config = dict(
    num_hidden_layers=16,
    hidden_size=384,
    num_attention_heads=6,
    num_key_value_heads=2,
    head_dim=64,
    intermediate_size=1152,
    vocab_size=30156,
    hidden_act='gelu',
    norm='layernorm',
    norm_place='pre',
    norm_eps=1e-06,
    positions='alibi',
    qk_norm=False,
    attn_scale=0.125,
    bias='all',
    tie_word_embeddings=True,
    parallel_block=False,
    init='normal',
    init_std_qkv=0.0258,
    init_std_o=0.0258,
    init_std_up=0.0258,
    init_std_down=0.0258,
    optimizer='adamw',
    learning_rate=0.00128,
    lr_mult_up=1.36,
    beta1=0.9,
    beta2=0.95,
    lr_head=0.00573,
    max_grad_norm=2.0,
    warmup_steps=447,
    schedule='wsd',
    decay_fraction=0.289,
    decay_shape='pow',
    final_lr_fraction=0.0,
    batch_tokens=[32768, 65536, 98304],
    max_seq_len=512,
    doc_mask=True,
    train_tokens=711400000,
    max_steps=12097,
    dataset='wikipedia_en',
)
MLP neurons of a small language model. Each row is named by its layer, matrix (up: input weights; down: output weights) and neuron, and shows model dimensions 272-367. Each number is 500 + 25 x the weight over its row's rms, rounded and kept within 0 to 999. Numbers have three digits each.
After each neuron's rows, "fires in" lists the words (lower case) most often at its 100 highest values on Wikipedia text that the model never trained on. A number after a token or word is its count.

L8.up741:496491478496475508518539499525491502494469489550530487493516483492467487464486470495501454525497458493523473472524454483469520526494485538547478534472557505527517545547507486495490503503481500469526501534515511520527501517530508491497493534464508469460534505521517528533448542519462493491
L8.down741:491533475468496488481501492493498503470479533511537515496529521451452500549491506519539491508487503494544477506523490519518496527490488495504447484524479501478500536510508475482519470496488534511531487492522533448472526514541482509495519498483470513490498490507480511500470476506530505483
fires in: "a" 41, "time" 9, "part" 4

L12.up727:499479492487529532540491554533496494492450516510529520528534504511548491510536478501463502534538504500545461523508500506536543519533489480528482489484513531514486503509492505476505492495480475462513441468529480498556522493530472507478507469496515512490525462468476528451478496490477507517
L12.down727:533514527472470499521475533460504486510486519463491505495471495519517528477489486417533490483505481503461526506509526493489470508497500514456519500522505486477503501501510514515507520482500513497465512515499483509475498489537487491540494514507494482513504502528570480510540493488504514540
fires in: "for" 23, "and" 17, "after" 13, "a" 5, "when" 5, "with" 5

L2.up1109:455492485517478500515486504526491524523540485498517520509537556484516485513487489512455529484516513522501556490529480500553486508458464483491479511522513500508513443487492484498513482513462479518472499514494488495489453495522523531464495514484525543496516501488517436479460517513494482526
L2.down1109:526590461508481497497505500535497552486511496475509520491538476507481481520480497515466460513482475502517504503492529478514519461511493460494477472473501461489467499501579458515536503495514536490476493495521549461488460507506501535500455468504493469578515457497478492505520517483521468477
fires in: "best" 28, "with" 19, "made" 13, "make" 7, "making" 7, "outstanding" 7

L5.up240:535482543506497484466482461479510519511514474477496513513486524504508512492524484509462509512537492516555499537475488476476503550494558502491525482511559486524505480535525501493477485522481516516470468532502510502531504526566513512508478497488472510478514496509526502565444478483478471491
L5.down240:562501491530498497483526527469497501465441514513496514499492552471523510494523540514511468537510525477512517519493451468513469479534523493488518464469499492502508461515492489499493503512457502524490540512551476456499554471510479498497485487518501488483512449493486480487487504487479495500
fires in: "and" 58, "he" 29

L10.up128:487486506531470454499460529493474498508495504525500493477511480487530527504448477510530490488474499467471500533476510456512537497464510524510479512512490489533500478557491478517482525495504489542541510486471538524515498459529487527469487518487465447485485523486497504501480507519494462492
L10.down128:479526495469489533516506489525518533505490522507502458466529506490489501491535495479455491488549516491469471484535486530518502489489499473516508502533498462564477501479532521487492475513474487456517521512537540465505529497488495447511475518454476493506493526462503462458497451474478506485
fires in: "and" 26, "to" 17, "years" 5, "from" 5

L13.up3:501507468516437470489532497550528451558472522460490534522523485467508478513512478511523493516485500456488487497528465514508508534540486497534512496496475512498511499506514499477472459467512550534492471458499486509536508486505486466478502512550501505493504453472494505477483466484515472506
L13.down3:476512540505554526514485481513512518491497494514457475479503502517500517491491501485468519511462508515514508489485510507482495480475495473499504480496519464513528523512493465527532509511498458477498523519520510537501494500433506528469506473521519468496516464506532498549516534518515490505
fires in: "the" 26, "and" 21, "other" 5, "early" 5

L2.up597:526489460513497481521490472514515481498478546485508536492482499497514466524543455471514519502449495499505491479555553469510480534491549491468477483548497553511586473492489497459483493519516509505480495480499461480486471506497515541462459505483489542478442473523503494510473512489520486535
L2.down597:503486476484530496497512548487532514472529511528520450490503497481478521537463496548496516511494499486505483537507479492477502458532490496488500472498507501509448518512504466524519515484552474490514512479530535466514499442483504515519460453477521518512490491518535513472466474507520560461
fires in: "of" 82, "new" 4

L2.up948:502457476527528496504522508476460537499451523505515494488517485523537465452512531495484487522470477493486461537531531552479501519478531502494483500495489490513491503459517504471509529501516540488524496569495466501565503501494543483471511522478472449532531474480491523488479493534540500531
L2.down948:488499496460496517514468448508508488502505495517551515468497522480505487471531487477480480462498526460492490496495452478477491487506503521501544494498481500444479488505526486517531482476476500518527486513509489478519522445501490475490502499495512481513526512511516481516490499502527488491
fires in: "for" 38, "found" 14, "find" 11, "98" 5, "in" 5, "49" 4

L2.up517:501486533484511531492541474483485495510552496474495472495515502521556467468503493486524525471495505466504511492519513514501530504480531505537492509482495491517500494528481499463489496490455507494468536506511482506519510550539468468471484461491474482441468495475487503469517503527539494488
L2.down517:485502548488499498515469497559550500521548480544447541471533492468492521487519499514500462498483494498523526576516478479496469486483503498498484477496548504500442509484511488484509491480529490506508483528485513498475462482505505454480474502494494501454501479537512516486493507566471490471
fires in: "years" 30, "still" 7, "more" 6, "died" 5, "aged" 5, "of" 5

L2.up846:467517469456532539488508511561451500527491454543505529512498519488528518484460499500454519476508477527540444498508498538488532493487478472490498500491509482470486474510503529483506497526495448499513467456446491499507525534523507517495518487530481514526533519529543454450524523502497503505
L2.down846:505527490509472494491542506470508469482486487515521477477525530502490548459478492499474511512501515481440514512514435527495478507522515482506515496531484489515513543533494499530512515526489534494478505460530516460431526478545474510503517515530483493495501514485465507478509446496496492481
fires in: "in" 34, "on" 26, "under" 11, "as" 10, "to" 5, "by" 5

L5.up615:465517487478476533527525512470491476481508498513504435488507479514555501502529493513513471509486505523478470500471493511501481540517474504467478546505533527520480451526504518493497518526488507462488522512521483513475453489506526490498499468446470481517501530542491496487471465489519556490
L5.down615:497493557516475571539469496510515496487492482486440512505497457495497541514516488470480517506472492487493516515480486525516505562537469490505469522485483494512454459470488497472527512521487507488508553509503525513497470539511520488500499517538503454515529503546487462536506508508521506520
fires in: "film" 17, "book" 15, "album" 12, "journal" 7

L8.up57:511474508479521507513486443484475519499465468514516526480543521457512532460434509499523453490489486501546488534470520501492509464530492480489513482526513531520521526521499481459508500484476459510523457503496497520545501479535489482485500510476517500476448503542541478498440541510487489465
L8.down57:541481470443486492489524518500485465484513462469502551501508557468491507446503471492485493514509503511511479497508536467485506511512497507523510512439475493503553540518491461462526484500512470497504472497524547468512482472532494528516518463471489501529497511542521518556505495465501491491
fires in: "as" 92

L2.up281:453465452488515469501468497485537492527465476557515492541487498514520516509536537477481499497466479499498487471529483536500521514495537498496487478502479492492486550530534473549491489500551494496524484489529506445511522506508486517512517531464523501502523503505500469493490530520506466467
L2.down281:474505518456499495477469524490521502478501497509483482498496492538504461536520551493490527520513496483488497472496491511517486527509484480498495498496492508528480490497477521495525478517487532552481474497543488540456518523504475474509527488474488466500451481489489469520514538459494476519
fires in: "in" 32, "at" 19, "played" 6, "served" 5

L2.up1150:491470514486526502488528527509469531481526499534549495503491525517516530470509474468450468516490476514492485486529498498511526511493498502527479509500485537482510512497498492493517479560577480540497532477498521437507500462482449531501464500488512527458442483521504489534503448494507522514
L2.down1150:513508553506516484493535519484536540536538516464500512473509500519463462509527517508507525486487539475500516463528511476447481475516513531473555507477480521502498454500497489479470454486500504471535514436512520484501520504516506513521481512529510497492529502534514532472529528492537465494
fires in: "in" 36, "of" 18, "to" 8, "august" 6, "january" 4

L2.up236:522483480489495459513531502494474480538497460486485516492488532514527527507508467483486510522485524485503504492557488481522487553507467488521474504493473531458511472458499547459495471484499501521490481501521466488475426482528481498486482540484505497489507507498508521524482462497478468535
L2.down236:511489499492499516489511527481493498499490502497505511501516467486482487520525493505492477475521523461499500454488490475486539456516520506516578486513505500531451477523496492518501490510494488486501494542496509504543510508465514560530587517509525489494506469464515510543522514534487534494
fires in: "of" 69, "other" 9

L2.up906:498508488492502514540552505504438486512478518517529529489534468506515502518491450487523483479516522514499480560477556462472485480469491472488484497534482538544513463509462539478521524499498543483510494531480463473477521498496513504528487456484489470463538505543517506466485477504528478584
L2.down906:519488465500465498522514489497500485503443487523516510492509482485539503514505476489509502478483528465500483489515530507503511490522524453465527480529478486484520485545474512457498517490441483438477488512533506529554515496490487525516501475496492467477481477525533483520484470554504527525
fires in: "over" 29, "family" 10, "due" 5, "narrated" 4, "war" 4

L5.up740:487473493473541548493540471506526500530484505538512522532494503518470527516532486475495497479513488470539474496549494536473547500496527513497497492509461528529510506509519548454451498486528534471482506467458476462458516451541531485474445526539523566449511475524471470450471496508496476507
L5.down740:501488541508502506506525510481502522513444470517470528503490534487501505486507487519521504479513514498506490475549494456486534498489506534506503518462501487536480539489496472541485509518481542500451497484536507525543506501528503491467495549526463459515552505530500483463478487541492514528
fires in: "of" 59, "for" 19, "in" 16

L2.up966:535471528493494475477495461469491521532491486514463474510496540488504485498478524503478523485521490517560485502470455469511506475486514489502467495499542528472483505478492490524495467489498491495505500482495493501542476522544515534501484487499508495503510523513529458509489497519465534499
L2.down966:479527496495495456496436482485532501465481481490495470495529493499476516468525452518498446524473466514474532484549498541515489478519537494507530512483462498529469482518522508488552481491492494472500477508521484530515492535544498527482505464477500507512519523477448473500505469471507512536
fires in: "who" 27, "would" 17, "to" 16, "he" 7

L11.up1081:516493478509525457529520493517473513532455533486508478577529510471490473498490496494545529450490511484477497500466485472456519524491462539483489492493484496443506473510474476518507494544510458482487497476470476477555495477527513520492513529455492524533520515515505547512451489502507497549
L11.down1081:512470498483476470511502484506487516506522527485488536512503500490530537511474533479512488480513532487456533500506510492460464515520464491510491507434464520447573477495518480520508504481477498505478492501550501501506507503555483544484529532526509532507524515513509521525589509515488468526
fires in: "each" 28, "that" 19, "one" 18, "either" 6, "every" 6, "per" 5

L12.up893:488497501519476516479479517493507512467492459484512502520486515521467514494457523489515513492528489511533455514483495555491517501497564507486517482462484470488521534530497503486499490463499474491494470503474466501504524507550534465494494525524474489516535461523562540496464517504469485517
L12.down893:516473502507461471470489512524530505517477524490520494473514497465505493484518493464497509503521540506472509482487504520525528514529484518465494506484461527515523498487527515494476473480483555525516476479514510512455507488497531535485505456507510548480527492558517482485507503535507526495
fires in: "and" 86, "a" 7, "the" 4

L5.up151:435484490493501472496506452483466512499500457542516506506523502540499494501530535495493521470508470528480500476512485468546509493469465476511514497528494503519500490500490517496524462473536474448481456519451485504508499542533475487491495510464496535476483443533521488469514527524540523527
L5.down151:483478471515445520510494475522494515498512526471483477536488466495496469470491543498479472548496517515485455464544499508512530527486494466526518492478467520542470506490482480528502508493473544525554448509511528502519490517489495493476544499510523518492543495525469472487475510543488543501
fires in: "in" 82, "studied" 5, "with" 4

L2.up220:535494473512540494492515495531524476507435454468536508516469485463499496439549495509493480469479502511464503489484531449472506526521484532483470458504512534489540497531522530475497511494509545537495542480517504483503515494492499565460478482535525484416488483474512506510494454526486500547
L2.down220:532558491514487496464470535530503506456462466544498503502515515549467466482469496501500481444504499478481497525463511458520511538515508465481541481502487530509485487501514487445496494493527522525491474447483489462480513464479511502517514497541475486509506516575514528491489512468479535522
fires in: "0" 39, "u" 12, "of" 9, "urs" 6, "by" 5, "young" 4

L10.up837:484531501505503491487502510525529488494492500521525457493455463486489563512486501488509484477523520499455477495471504464489552539461501515502476463498550492542496494464448477487501528446488484540520497502484523518510550478513486507461480508480533517499488522497521492484484483527483495508
L10.down837:513519498499478508480558511492510486484550475512524498553516455511503489493487538472487446500536549521510517570504446443466525499483498496463521492486533489527530519486459494497518471474543510494522491481493540455508508502566509485472463494500532511527482499501499507498473480481461480504
fires in: "one" 38, "two" 19, "three" 11, "half" 4

L2.up870:537435496504504494542564490498491512464517536500462493492531532518536501496518490516484517504438521464463484510477510469509513526514510510443497483512547520495542459484538515498493500536528525520471514494520524534519513497493523510504491521491467498515511465497501496468465490490485487482
L2.down870:505530525451494484506523502536513472522495497522478437471524479508473528500552540507534507498500502514503515469526538499452471494467487540525494514499515479497499501474503511483453539445508496470505492520489510484495464529510449492488534499496516518473510507510507488466494544470465492493
fires in: "i" 35, "of" 13, "film" 5, "later" 4

L5.up949:513515505493489491522502518501475456480490546495492498481487495524518515519473481508483505479503534497501461511502524500517520474496559504553510511494498534496498500498467542504516538508503493474508537469439448524491441476524501498527473479543483512458499479498491520452470500494517480476
L5.down949:509482525475491471521504504504472525491485518500544525529515542499541534520544502485470508520518512492551520512523507500486470520511503504491523464519487421534504532486490513533460491491545501491552491467515539491495502548497496457476482479522549485488494522465516484474456490521501467481
fires in: "and" 19, "military" 9, "their" 8, "medical" 7, "cultural" 6, "but" 5

L8.up1116:476483500533567508501506459510488496529517537507453514529487493460501525523433485493530516499514522481493537484478501493472511488466465544530527536488511480542495515522479464479505514500512466512493482485502513491527456447478503501506492492487480499518512494498493510498473439521523511542
L8.down1116:481506518530502525521502493499483514437510483482474522499494485497533508536520497480474501564481518504486564501509481526510475507512493500525514493474487449414493493465493490492531446484487472486515490451515528464485527471498489546459498508524498502522517508483531498506490473515501454504
fires in: "each" 19, "any" 12, "what" 10, "every" 10, "a" 8, "way" 7

L11.up502:480476535476476494531490509542526526475459503483489539489546502462529491517515518519514508472468468484527494477476464485498507541508477517503488496431504487460464492517497488465418457499508456504520474484515502514514522527509498560471525488499458523507495559475479484440498503496534506473
L11.down502:469479522479515512518548483536548515491498523463463503527479490529522474477530488483535550466499512495476495481511457469497476513487443504478467491413494524483581498501498479541444486504526525527496458502514506487475503499484470510508494461517487529525517507498481521441496529515491495462
fires in: "an" 77

L8.up1123:487490492500539493474501450505494505551494524565530491510526484511505498490445463457515477483495487480500454524482470496471547468485495504521413499486546492470540482490502548491495525507475521549479488482536463498495533509498487539481472513535461548475530557513519492505466493494495500549
L8.down1123:554490435474499486512512504537476479514519533489529488529484498510483497508514511482526532477516480535474526520507530475477529480477476487487481474508529491482513509488521508544510474470480464540520476524470501501473475519534547581505485470480555458522432493527461485495522480521488512479
fires in: "one" 52, "more" 5, "due" 5, "two" 4

L5.up259:481464528499476492504470482494492493545483507483496536497512471485527528485532513507504503509501506466492455473526507506489508491473521531473495504501521479509510537493490534541505520514475541523496428495499494541505512496553546526445495482481543498495484459450525494489482495544536446532
L5.down259:497514480464457518516525522513514504456523455505518457506512507489497492475465502516525448503494540528504478482469441528504498512502501498521493494527503480482512500494476504490512474467492485504529499501520527447507523492481492488558515493520497494516512490503490534466492466479500548471
fires in: "of" 29, "in" 14, "and" 11, "for" 7, "is" 5, "on" 5

L10.up1077:492447462501490492489475522505517477486507481523485476521533512504506490485508496503518523493520494518533481474508487517498493523494489529528535507500494491515495506479533528479486487472498493507545480532476478501519513500507459456517490494508537486459462471494517510528497449519545523498
L10.down1077:473488490511461493515496512514505457500522473511481488518512515477496482517513487491493501548523479512507507497540473465513490491521495529504568486490483511521479542537539497485486499491476491503487461489490495499501540537572487526527500492515503518456481486498541517496511488487508540503
fires in: "to" 96

L5.up120:520483486496517536512503497527506488510507525513484496537516538485509518494508461468515478490499525512538485558537530455450510452483483485521507462482478527518461476519503515513482501475516502520531506455530477503512511513476553480497465461521525471513497436497490499521485473528543505511
L5.down120:541545475463510455484524548438484490509527519499479541464521466516490537499442503523512497522530506508463510504505469493460493466519485529528548510471430476474470498507501479511471485521460522492473522499496520483535508519493493512544468502507510514507468524537481517532515488515485544450
fires in: "by" 50, "from" 28, "to" 11

L2.up775:461544475456454514555507523490486461487567526512529498522495478506489503511496492507457442514505507473509492517496531554482491548482485475521490514525484491491503501526483510489507487481494498505510441552487521499509482508501468491487506479533531480502471490482478505525489475467518502496
L2.down775:496506492483477465488478521503515484512524503470492516478514450504482515486524524522538505531505519504496518516521556481493518547491484482523449467506478513509507533457530497462521513517508507509486506500506522500478468485508521494508485495493516495523506481435442480504507479478487479480
fires in: "born" 20, "is" 11, "run" 7, "film" 7, "book" 5, "airport" 5

L2.up110:531478525471516531505554459531509564507510479497471484511504479439514553516489490514503512469522516509520476497461480506497496505491503504487493504495521490564493534503458526467516483513476451523490475483486467518528496539528520491494447471515509502508461494510520499496460495490520476504
L2.down110:556458527508484510491442501538475554519523476525476490501515504513506497522504534514481495530514536498499469489489468518532504539547494526517470496489516485471525494505489490486519541538528465481540458504459495474512514494499466454492519491525520542513471470491539468514500459481472518500
fires in: "as" 55, "since" 11, "year" 6, "among" 6, "they" 5

L2.up583:504502468470530454510487506522521528563528472487495496528493492528519451486485491482525519513510490503492494495494490468474492499515534540530468525498498485452495492444480477533469520523468486508493527489477482484582485518517502476481468509468488533513513490541574495577496499521495552483
L2.down583:550513462499532490502451496452488484520515483508510498504505556531527496493489449488496512504509462509505533500512492497469455497569486508506525494472451452487467498535543493530504448532494504504488517499498486526500487523525499513491508469504537559495463495524493524540505458510472514476
fires in: "to" 20, "could" 15, "would" 15, "can" 7

L2.up890:508481490463514526532512527514497485503475501549464544503500493457510502464500461518469544463485504477479493493492495495545530510478484479502515493529501506464564476479486556525525495509542484562548458468509471528508547513492489528441498504484467491514505522472486472481441494505523475520
L2.down890:469487484512458538475524543513503524533482521532450515505487494489528511503474489506501487470480495499528517543498494495449481440494538496496487544490503524482503496472497478480537514516486515488500535500476506514492470486481518485515515506469469489504517517543517482529485528464479504521
fires in: "as" 24, "name" 24, "named" 19, "title" 12, "renamed" 6, "to" 5

L11.up344:498427480478493484510471522480489469482451509522524521511529505498498526504531507515512537477510497523494519529508518510503532515459548549480507530490489549512498538500483439524463532538546526507528508538508492518504471487549505513522468495548493488475497472505509468506462508501480492483
L11.down344:511473464497496480495504510477501505513487522484535486501546512471500484493516479510486512502522511496501520540512524487519529519548522559503496527499446488530524477488538502537536518481529536519517507497516549475508559496508466460496489494502450514480478474490497534512520468492477545457
fires in: "in" 62, "and" 7, "a" 6

L11.up1023:523476504494449515545526488522490525506474565504501500484486510494532476495504478481514531493527508502485497511464523515466490494495487511551517508503505474480513431525524542492559511507523533489503497486489519526497493551504523514460525483515461479453512497483494534508509510539549493541
L11.down1023:534528458509501504475482531476532493474498511475480486465527505493491493518546481516512484488497541515478484525508517510488506507504458466472498503513462498498470484507558501523534500508515513525462540490512530481491476482509473533493505499536478484550495473553474529514512507513474522481
fires in: "of" 28, "brother" 9, "former" 7, "son" 4, "by" 4

L2.up937:458467561487497536518544500486498488552489459550526486516491524457505569511474484478486504496522487494513476481481489515515541538463484499491499489501493476513492474488493506517519517514540490549515498479477498469502455452526490511511448512512445471509526540552515457501475497511500440502
L2.down937:518466505499516474463494468477513514474471495423475555486446520462478499535520503483461549528506500478525498481532442518505502474522503492502497501508507515484518500464510491516483449496509477510513476508468484519509500477479504507455499525540489463515518514502496484462542490519492544493
fires in: "of" 49, "in" 25, "at" 6, "within" 6, "from" 6

L5.up130:466519447451515499543506549492520416467505557472496480517507481511505513474507458540472502516510523464456440524463525489504532493513500507481498494520516585485497463453498510465494509486515530525544482481498533483537528518506476532500479500447496492462525493475529466496485504508519518514
L5.down130:505473517497505484510470562505523491473532554500513545483526476543505474469478521537507455506499507509505489500549536489479476496497496464460494471509516509461484522512502516517496491507552495575514485486504535474489518445481488494455515499457464491501450503516516489477496541506472485483
fires in: "early" 54, "late" 16, "war" 7, "closed" 4

L2.up291:516503468511518465542497461543495548541495502478475533517492474506537446506525491471505520529428468505469508496521527490451483503498532511488476483512501474511570501520493517509517492518556509490496520501515452483510488504493523532476538506501487485505501493479485506501512478491527506526
L2.down291:485470472489487508487469500499494518461520465505497487511497550502487475510453470516478503514487496464523497487474488470548535520487468525530484476465477487496435540526520497490500498472485488511533503473504483495550479492508425513543475544535482523522514474524541465501507485509495487486
fires in: "of" 73, "mother" 4

L2.up245:530502521487537509515506484505467545572503445477538518491480508510477485487489492492490485485501500504480485463519480476474498456508515524558461503539452498461514516486505540532516480509488486519469518518449471463450480500480453519500500498458472475447490507510492505480548487547486507495
L2.down245:501509500492487524480559486463494506478497488482511527519498488548484503480518509536469523494493509469434459476553510510464497515494500498538466507470464477481532508534495443464547491517490550515522489521551544463492483549468539554538520462491473538482514483474470495522519486524491509529
fires in: "between" 28, "southern" 7, "cities" 5, "either" 4, "northern" 4, "around" 4

L2.up82:459520479459522529490542474478511508503497500513482526481500468496527506496487494496516490457492492538495512480493500497524526470460452508478480520492501512452514481516452515552504511529528500518469516503469446518515474542519510486476444509479499527536511507523531530509486527511487501546
L2.down82:527501554498499459504507508515481508499469489488498531473486504508506523518475532475482519492508527498496533482479525528505448529541421491524475493513525486485527481518533519475479505484507449475478457558483536530517497473504500523491548512497531501480496514494493487495490493431477465458
fires in: "as" 36, "like" 16, "either" 13, "include" 10, "including" 10, "s" 6

L2.up50:489514496512492502539498547494443500493473424483537516505489469496488543486485515517527496499501505484496511493517484538498464503474523512514496524525517482510537493472494548538514528481468520472487517510493465521465492497516488494451520481494434507473533476465515490501491518530469470526
L2.down50:511501472491459496529509484495498512529494534499514553496457522505507498504516520464464456501512505482549544538505492455502447503502515505507516507536491451464492486529466457492491495482471503523560475483484511448485502483505515437500510497492520516475516561440520482497494480499487506495
fires in: "large" 13, "small" 11, "local" 9, "new" 7, "similar" 6, "such" 4

L11.up972:537495455448517522461478497485517534488512508557528497508510473516504496475532491483501428556480464508477485536498559465467533480547456474480484477504506554454509560472489519457500483507503497472507486519551523510465520500505504558465494495506506515488513466493520501522469559489512492512
L11.down972:503489495475511516531482497537464536490499490519514504467488524514471514518519517492476476472512538512462504508521503471472462503525508485512481489487501517511494483499512512499510477488478465488540502547544543506543483465515495522497468498512477513531503504427498449499476510476517536480
fires in: "as" 38, "coupled" 4, "along" 4, "associated" 4

L2.up649:514493478477484497510525461504503470506496483481489475484487488505523500507545489508516487515512514467480479509506545518520505553471524493529548528523491519484545454510493507488490508472499542466517516461522471467447487490528516534513514516548450498463503448515511524504447503496533485563
L2.down649:534515512461502493525518498481520490527526481529503500539487501487511468522506442481494506546500489550501523527498509511495536469516501500508533418496479451542497471519485484507526497528501493545471507538450489489523498501540520461484482533485491516497485510504530463507483542518557526481
fires in: "chinese" 16, "japanese" 11, "over" 9, "than" 7, "almost" 5, "much" 4

L5.up900:521496468457515539503508514461512488507499553477456498506455483476495534477493478494488523499520475487525537521497496520430536506521527520528514485495484520488503500525471506437490542492530482546566506472477476486500485453512560537477479500478481445495515509488502481469451516477510492512
L5.down900:498493462494505503503522470496519499493525474526518509499505491508511478469521535480504509499526464464490520477499493482476504473499549504497558527448545454462476521530473442513536520487465522502487529536542496500530530489542486489504523547485497531513572499504480477488491525508510518501
fires in: "for" 66, "of" 24

L2.up398:495481499503533533519512480478542527563484461550501502510496496464480501510518471519539485479504491502484514506514471487489497444535452521518509493514470514491457468504455500498508519505517477490508487470476457471482439450536470494472515466459482510468522484500474519523475502515454501544
L2.down398:498523550523480488501519502507542482566492534495499506515497498485480501516515475526479526473504498503454540482530448494520513470519471496517482491467498493507453468502481500473527512579462502512513529503516548486481461494509481504491546441463515503505480468516513493522494527513470514480
fires in: "between" 44, "both" 26, "either" 11, "frac" 6

L5.up795:496515442491515506505463514518508485516504553528545473496524494491501493461495472472522520484434510481494491444489490465465512493554515540503538508507481508455528520521498492490533500517467483505504509548501522512483513498523483520528492532468427500506474518518520508520446494474484494479
L5.down795:502513505551498516464470506507474518521500502449524502442518578521459489494483522502501508500561509501475507489487503451458504428491492501491513546495495501480511529513479509528531543494493509430470510565558485502485505489458507551527462519481513499513477518454512523511481491498496496553
fires in: "from" 29, "left" 15, "found" 6, "home" 5, "eastern" 4

L2.up87:521455519507516523504490475440515500528481492494477505513487509495557502510530512497523523480490491473487468535507552488518495543456514491531477507485519507496529490487502528516526497508522492494470516497519469492504484542501494495451504537498423467489498528490468515514465479490522473535
L2.down87:499506466527482502531525480530523516469503513510521500497498534468470489534511498512489469529515531521508464489500489486497486486519521470505516492497449519514505481493512523506507521480452504496524500518482488471499512528506503473531474520491528536487520490508521501469476501529531493529
fires in: "the" 23, "of" 17, "fellow" 7, "scottish" 4, "born" 4, "people" 4

L13.up574:511476525480488512518506483490507510517478467475456457524484488497519481517475493481524499508519491548507478523519444525457516503489485502562503513486485531518516464475517485514458519504539519497495510475469466525475489526528467508494517542499520508427461531477478482524547482558512494497
L13.down574:548455476514506500485490498508467459507479490473480499502516496475515471542498511446492477484478526529541482477552449502494547490541503504491480490462510469502459519507492525496477533515516491552508502514514500527508474526544463519516514513511471513488499487476504485524501510484497502502
fires in: "to" 21, "was" 18, "would" 11, "can" 6, "will" 5, "they" 4

L2.up254:487516497471500548474525485528495464509502479531522455503517441468480556451542504504502499448474525510482483510546462541487526504469488499483461528480491525494544501447509542471529509531464476506524464519464470480507498526517524496493474510481481478503487497511501485501488499537509450492
L2.down254:498535507508452469500493486508515469485475560489479473500481494485479502442486546502499471524486485508474508560512489508499486470478479488506496499530490475477454529502481481496474472490507479509496484546504517488492497489527485452529545488506507499513470506505482471505509495457516521494
fires in: "as" 17, "scored" 11, "to" 11, "scoring" 10, "by" 8

L2.up98:517529430435505499505506523549491488498504459510493451481523491538551498465505488482528505511478494495455572520506509529537475514507484491489525520510491521491479460464516490509513500475503499471525493545487514499502556520491490483487514518505485526523540529524468516517475516516574521523
L2.down98:509466465512469477461512486501498486484463494518537505514530509508465488480505525520519484488564511509495494468507470469460500489488502491487499475511491576481501519511516534504496476512477530510495471514493476512503480477476448481489524497527549506443487501510490508515515459550476526533
fires in: "in" 48, "the" 22, "for" 10, "los" 8

L5.up687:530434540509470542480508439494488549537461503458521501551493489477537518518501461461554544482483454477496485516559500468438505502514506497531521479513479464487500496514513497483499505488497475506488549499505492498490478489500553501482521516532447524476517505487496514514478508506511477502
L5.down687:526492441501462520476457543492492527503462497493477550470523530515481536525470493547545478485479472487514456472527445480472448511484466516512539454495518483522502521497533503492512469520524511471522485467483496445480500448488484462530488547521472520527490475505465540499486482481538495505
fires in: "of" 27, "among" 13, "fellow" 7, "by" 7, "dr" 6, "student" 6

L2.up340:497456541492533518480503478487556477493535512476521519508474514474473520452498499530463494468506498506516470489495480515521496559523517568512498468488519468538543506520458480491502517520479500536491510443503533514514512483514499499495493492505501527468504502464538476537479463508505473475
L2.down340:532512521524458490482498500483489513470489490532489477527469533470426458476495479481538490537432502491516497482460502454530534442467505455486453477502488535516521471568479500495494504520484541530457502547453515495513468504497475530515494537502546483467503505506542487478477510464480533501
fires in: "and" 17, "church" 12, "or" 8, "i" 8, "to" 6

L8.up103:494494557496512552558488457533470522505467524489539514537520487459524496476527515499487487488485497491528531461533470499461526493452484507527503522471539532475466496494507511469499509541517462472466446497482454528489483512493535536417517513513461502539494492529501474503481488503492467531
L8.down103:471488525502438486522448501494473460472497455418501492470517491483506504508498505520450502522493545513507466496511499500501508488484456496482496538479526450447497494494459503450529518506483493456494522493472545556507537490522517485523510456536482488497562470536532492512543532481501512511
fires in: "of" 16, "main" 11, "a" 9, "an" 8, "other" 6, "common" 5

L13.up439:500506479505465527498497516514508515524485517499503530535522476454480499497527470486486496490497487498486464534500488537500551507474521512479480489481483479506473518502489500459473512503503473486489512485529472487490513461546505511492452500509497494499515500481479522472475489515529449535
L13.down439:479530558484507500505455478495507532494510486506528494498462516543489499469497462455500503525494503511525471494509506473489517478520502502521510535480502466493516476488520458486476486498495485488486486493516488484511521441538485522505519504483498520484537485480514558482536548497513521490
fires in: "of" 17, "at" 15, "for" 12, "when" 10, "the" 9, "every" 5

L2.up941:484520476498472523484473475550487528507486459542552514490483471455510526469497506514546516521501510489531503494521507467489501508447532463476482497507483506456533493502488545521506485520491481477490512522487459490465497483530492513492496468533485497463511495516544499512512535529505506542
L2.down941:480513480476483486536531523471518491460532515512531472479500504504508476537485509484493467521535541487455501528479510513511486505548464472525539515512510527517448525484504464528499503484500511489532473508499506502512554502479487445469524482533459463537502536463435474480528452508501520504
fires in: "small" 20, "large" 17, "by" 9, "prominent" 5, "convicted" 4, "largest" 4